config = dict(
    rope_base=10000.0,
    attn_scale=0.144,
    bias='none',
)
MLP neurons of a small language model. Each row is named by its layer, matrix (down: output weights) and neuron, and shows model dimensions 64-127. Each number is 50 + 10 x the weight over its row's rms, rounded and kept within 0 to 99.
Before each neuron's rows, "fires before" lists the tokens most often just after its 100 highest values on Wikipedia text that the model never trained on.

fires before: "t", "n", "le", "all", "f", "ts"
L3.down246:41 42 74 33 35 52 43 65 58 52 41 59 45 57 54 30 35 50 38 55 51 60 49 34 34 62 55 52 41 51 61 48 79 30 54 57 58 46 44 52 46 48 46 40 58 32 36 60 32 42 48 45 57 33 68 52 56 51 50 47 34 58 55 47

fires before: "il", "im", "e", "r", "w", "end"
L3.down320:40 40 40 55 53 51 50 37 51 40 46 51 47 44 52 44 53 51 67 71 48 47 59 48 66 36 52 65 38 68 73 43 30 47 58 48 61 37 48 43 42 39 53 36 69 51 32 51 57 70 50 44 56 39 49 64 42 60 56 43 38 65 63 54

fires before: " (", "ter", " 3", " 1", "il", "on"
L3.down72:68 51 39 35 58 45 69 59 57 52 51 51 56 31 52 39 52 57 53 64 58 59 37 52 50 37 55 54 61 33 64 30 50 40 66 32 58 56 59 44 56 60 35 58 68 43 61 56 54 49 57 46 56 49 42 47 52 26 58 61 47 65 41 43

fires before: "\n", "as", "i", "b", "d", "p"
L3.down325:39 45 52 41 52 54 57 58 35 41 47 13 71 61 72 62 53 60 66 45 51 45 41 56 43 46 50 39 62 57 50 43 37 52 47 40 60 43 40 56 47 38 42 51 56 61 39 62 57 70 34 49 62 37 69 40 43 58 40 50 79 27 52 50

fires before: "ember", "r", ".", "d", "b", "al"
L3.down690:38 50 64 49 53 50 36 67 43 54 52 42 45 59 67 51 55 39 44 35 46 61 54 47 30 51 52 56 49 42 52 53 44 52 44 56 49 44 48 43 49 39 38 65 65 52 49 31 46 35 58 59 47 37 30 53 61 63 56 47 44 53 58 43

fires before: "en", "ed", "ing", "es", "he", "e"
L3.down98:63 43 57 49 49 59 34 53 55 47 61 50 49 52 39 43 63 54 47 57 52 56 48 32 51 36 54 41 52 38 51 35 50 58 52 36 79 53 62 46 32 68 61 53 22 62 37 39 46 52 48 50 60 60 57 53 67 50 43 64 38 46 49 51

fires before: "u", "g", "e", "ter", "d", "c"
L3.down594:50 49 40 40 43 48 50 42 52 46 36 49 53 53 39 56 51 49 42 57 40 55 57 52 64 41 68 71 42 53 59 56 57 46 66 73 45 57 57 52 36 55 60 47 51 53 41 59 55 53 48 62 46 59 44 61 66 58 47 28 62 37 45 48

fires before: " |", ".", " ", ",", " (", "\n"
L3.down651:32 55 48 50 61 47 34 33 63 52 45 44 67 54 47 53 53 58 41 24 61 32 46 52 60 43 59 45 58 50 54 45 23 55 62 41 53 25 58 58 44 72 41 52 54 57 50 50 38 46 26 41 58 31 57 56 54 43 51 44 53 70 61 56

fires before: " the", " 19", " a", " his", "id", " N"
L3.down41:53 63 48 43 48 54 45 35 34 42 70 46 48 47 41 35 55 46 50 43 40 57 42 65 63 33 55 45 58 59 68 48 55 32 49 42 62 42 53 42 52 44 32 58 50 60 39 67 68 57 58 49 52 44 52 42 45 74 58 59 59 64 51 49

fires before: "o", "ent", "ro", "ol", "ust", "est"
L3.down199:42 50 41 53 45 53 58 46 44 51 24 41 63 47 57 46 46 48 26 44 65 33 69 56 44 64 39 35 52 66 37 37 55 66 49 43 54 41 44 66 46 47 47 51 41 55 35 57 56 60 45 47 51 61 31 41 41 68 46 53 49 51 41 54

fires before: "an", "ag", "le", "l", "k", " v"
L3.down189:56 53 59 63 57 54 35 60 76 46 38 57 41 62 49 64 49 56 55 54 46 58 28 63 37 47 66 54 44 42 61 32 52 47 64 54 52 39 54 63 48 50 45 56 45 60 29 42 43 49 58 45 62 55 47 55 54 45 50 54 65 44 33 58

fires before: "|", "t", "ine", "u"
L3.down9:61 54 58 61 52 43 60 56 32 40 43 44 36 38 42 57 29 44 67 41 47 74 63 45 71 40 35 56 70 37 61 44 60 48 53 44 53 46 41 50 53 41 52 42 50 43 51 56 31 59 49 56 47 22 66 37 56 40 66 45 50 51 34 53

fires before: "ed", "ion", "ric", "ut", "ions", "t"
L3.down461:59 39 48 38 54 53 46 59 61 53 55 44 60 47 31 58 62 55 28 40 64 46 57 49 51 58 67 43 47 55 54 68 56 36 53 58 56 64 57 44 43 43 60 46 42 60 42 32 54 49 47 54 29 59 64 59 49 45 47 45 30 52 18 41

fires before: "ing", " in", " 19", "er", "r", "e"
L3.down711:61 53 47 66 49 55 50 37 61 52 35 53 48 46 54 25 45 50 44 56 59 47 78 47 43 46 62 49 56 52 23 73 48 48 38 58 48 32 46 49 41 53 53 33 52 58 53 67 67 39 49 46 44 46 62 48 49 49 47 34 56 44 56 47

fires before: "g", "w", "t", "a", "y", "r"
L3.down515:62 48 47 50 61 51 41 59 47 49 63 36 43 29 45 35 42 61 46 54 49 42 59 52 68 41 54 53 36 61 31 46 66 54 20 54 39 49 42 58 43 32 54 43 61 60 42 53 47 51 41 22 65 33 59 46 61 49 49 48 47 48 79 30

fires before: "ear", "e", "p", "r", "s", "l"
L3.down489:49 56 48 45 54 56 45 36 47 43 56 48 55 56 57 40 41 32 35 25 56 61 62 49 56 46 62 35 64 48 44 61 60 52 51 54 54 59 57 40 57 39 55 65 63 36 55 56 45 43 54 44 46 55 31 79 51 54 37 43 47 51 41 49

fires before: "e", "p", "ct", "0", " l"
L3.down449:49 36 49 50 37 63 43 30 52 53 60 44 63 66 63 60 35 45 41 40 43 63 44 52 46 60 50 47 41 47 55 53 38 46 53 65 52 49 72 60 59 68 38 47 51 40 64 56 47 53 44 47 37 62 35 40 37 53 65 63 41 33 53 54

fires before: "ow", "u", "and", "o", "ay", "ag"
L3.down278:45 59 68 41 52 62 35 63 39 47 51 83 57 45 61 41 56 57 47 59 56 44 61 45 50 45 39 58 49 45 41 33 60 29 46 51 68 67 67 51 51 51 55 49 46 46 66 63 43 45 59 44 32 54 43 44 38 49 54 63 46 52 50 31

fires before: "–", ",", ")", " |", ":", " "
L3.down426:62 45 57 41 73 59 42 54 60 52 53 49 57 63 44 59 58 52 48 32 48 52 52 37 43 55 60 46 46 54 50 57 54 45 44 34 53 47 55 51 55 45 60 51 40 59 65 41 64 52 74 57 46 48 44 54 67 48 66 73 43 53 40 74

fires before: "un", "is", "er", "and", "on", "it"
L3.down480:63 44 67 42 52 30 49 60 48 50 43 45 41 49 51 68 51 44 50 35 55 42 35 64 77 41 46 57 57 45 36 50 43 54 50 53 41 48 72 49 59 54 46 57 53 59 51 17 57 43 52 38 76 55 58 41 35 51 39 55 57 62 69 46

fires before: "s", "l", "th", "her"
L3.down740:51 57 48 52 41 40 62 50 57 45 60 44 62 50 40 43 68 43 68 50 57 45 38 55 59 41 44 58 54 68 50 55 29 42 40 59 48 53 59 34 52 51 47 54 79 46 49 45 47 40 63 44 48 28 61 75 51 26 56 37 56 37 50 61

fires before: "r", " (", "t", "N"
L3.down40:53 60 61 39 46 57 44 65 60 67 38 33 54 54 50 48 68 55 42 51 31 59 60 59 51 34 55 40 60 42 48 59 50 47 53 41 47 47 52 68 45 56 61 42 53 52 39 39 51 55 55 60 76 61 55 36 64 31 38 47 51 54 45 38

fires before: "l", "c", "ber", "i", "ing", "ed"
L3.down8:55 46 72 54 42 42 49 56 64 51 41 46 62 49 55 59 41 45 41 52 63 43 37 35 51 47 50 49 34 48 54 57 42 34 52 37 67 64 48 43 49 47 48 39 57 53 41 51 49 61 30 53 52 56 50 54 54 49 29 56 39 41 47 45

fires before: "her", " a", "s", " w", " the", "er"
L3.down275:39 45 54 47 50 65 52 47 54 30 41 35 56 75 47 46 49 67 42 34 43 64 57 47 45 35 43 58 41 49 53 52 61 68 51 31 55 55 58 72 77 50 55 55 35 49 70 53 67 54 49 40 57 51 57 48 51 58 57 42 51 56 64 57

fires before: " (", ",", " 1", "s", " |", "t"
L3.down610:57 52 45 41 44 62 63 55 57 60 48 46 33 55 39 61 66 48 48 51 53 49 44 39 44 48 44 43 43 40 41 53 48 46 55 58 51 40 58 56 60 64 59 53 28 52 44 57 62 40 53 42 80 56 50 46 55 42 43 45 49 46 41 41

fires before: "e", "ue", "h", "es", "k"
L3.down529:55 53 47 53 59 64 48 52 57 64 45 53 68 48 46 52 51 48 33 35 49 43 50 42 45 61 46 70 39 51 41 50 30 67 45 48 55 48 66 63 51 42 55 40 40 46 31 36 49 61 47 52 31 45 44 48 55 51 37 49 53 39 58 55

fires before: "o", "ut", "i", "e", "ol"
L3.down353:40 43 58 41 44 43 54 55 67 59 41 36 33 52 66 53 51 48 46 61 52 68 63 54 34 73 43 59 61 39 60 55 45 56 46 59 45 49 48 56 55 52 56 51 45 42 43 49 60 54 41 40 46 58 55 48 43 71 42 47 48 37 40 57

fires before: "il", "9", "4", "it", "8"
L3.down491:61 50 42 52 59 37 52 47 59 43 54 61 61 53 51 61 52 53 58 43 43 53 48 28 42 41 72 53 35 41 47 49 50 38 76 51 39 54 51 47 53 53 38 50 36 46 39 40 54 46 54 52 45 60 50 51 73 70 36 51 56 32 44 63

fires before: "d", "al", "h", "n", " the", "an"
L3.down88:62 49 40 49 67 47 54 46 43 58 62 49 67 43 70 49 49 39 42 41 54 40 33 70 51 45 65 53 45 38 51 59 56 57 57 52 55 39 58 50 46 42 36 54 47 66 57 29 54 51 40 49 45 54 40 64 65 45 48 49 51 57 47 56

fires before: " |", "ot", "am", "t", "k"
L3.down587:58 47 34 54 30 44 37 38 74 52 59 43 59 47 44 45 63 53 46 56 61 55 50 56 67 50 36 52 50 44 58 40 27 52 43 34 60 59 40 63 59 59 57 29 52 50 41 51 49 75 41 60 62 41 56 57 65 45 39 54 42 53 44 68

fires before: "el", "–", ":", " |", ","
L3.down752:42 48 40 50 50 64 41 40 63 65 61 49 55 48 46 69 51 45 38 51 54 40 74 59 40 61 49 61 42 37 59 58 29 45 50 45 30 69 48 51 42 42 56 42 47 63 43 52 40 42 55 59 49 39 40 41 41 48 56 59 34 73 50 52

fires before: "it", "iv", "g", "ly", "ion", "es"
L3.down417:56 57 38 66 53 32 55 31 57 56 49 57 42 41 45 45 49 64 42 67 58 62 48 45 50 47 50 48 58 76 43 41 58 45 50 61 40 50 60 59 43 41 36 39 57 45 43 56 48 63 63 54 31 49 49 35 46 48 44 30 53 41 40 72

fires before: " l", "e", "as", " was", " al"
L3.down391:41 46 47 55 64 36 56 56 52 32 42 49 57 58 60 51 34 59 26 49 70 39 31 45 48 58 59 42 35 58 57 58 60 49 39 61 51 51 66 55 33 49 47 38 53 64 51 52 52 47 52 58 35 56 42 69 68 54 47 44 43 25 62 54

fires before: "ing", "al", "ated", "er", "ation", "ed"
L3.down92:44 36 71 67 53 52 45 50 44 59 61 58 55 71 49 58 57 61 55 59 49 64 38 66 61 51 63 42 42 46 39 45 46 76 28 40 60 45 59 45 25 40 62 52 41 51 43 61 32 42 74 54 54 48 59 70 69 49 42 40 44 49 55 44

fires before: " (", " 3", "^", " for"
L3.down341:61 40 44 41 48 45 35 44 59 61 47 51 63 54 45 53 63 51 58 56 39 33 63 54 61 49 58 55 60 56 72 47 46 32 42 55 53 70 47 43 45 49 42 60 39 38 60 55 48 50 65 46 63 37 39 58 51 37 62 56 54 55 44 54

fires before: "er", "ing", "t", "ish", "1", "ion"
L3.down217:45 53 60 56 49 45 41 54 62 47 50 37 53 57 56 65 64 44 46 30 63 52 60 54 32 51 48 43 45 38 47 56 55 48 58 57 54 47 51 51 33 51 68 49 54 36 64 55 47 40 48 40 52 52 65 47 53 38 40 53 44 62 54 38

fires before: "ing", "as", " ", "l", "ar", "ant"
L3.down699:65 39 41 59 48 43 54 58 55 35 68 54 63 27 45 73 49 50 64 43 42 49 57 49 55 21 57 62 42 39 49 65 38 54 44 51 84 53 49 43 50 38 69 53 72 51 49 65 51 55 41 47 44 59 48 47 58 41 51 45 59 39 45 54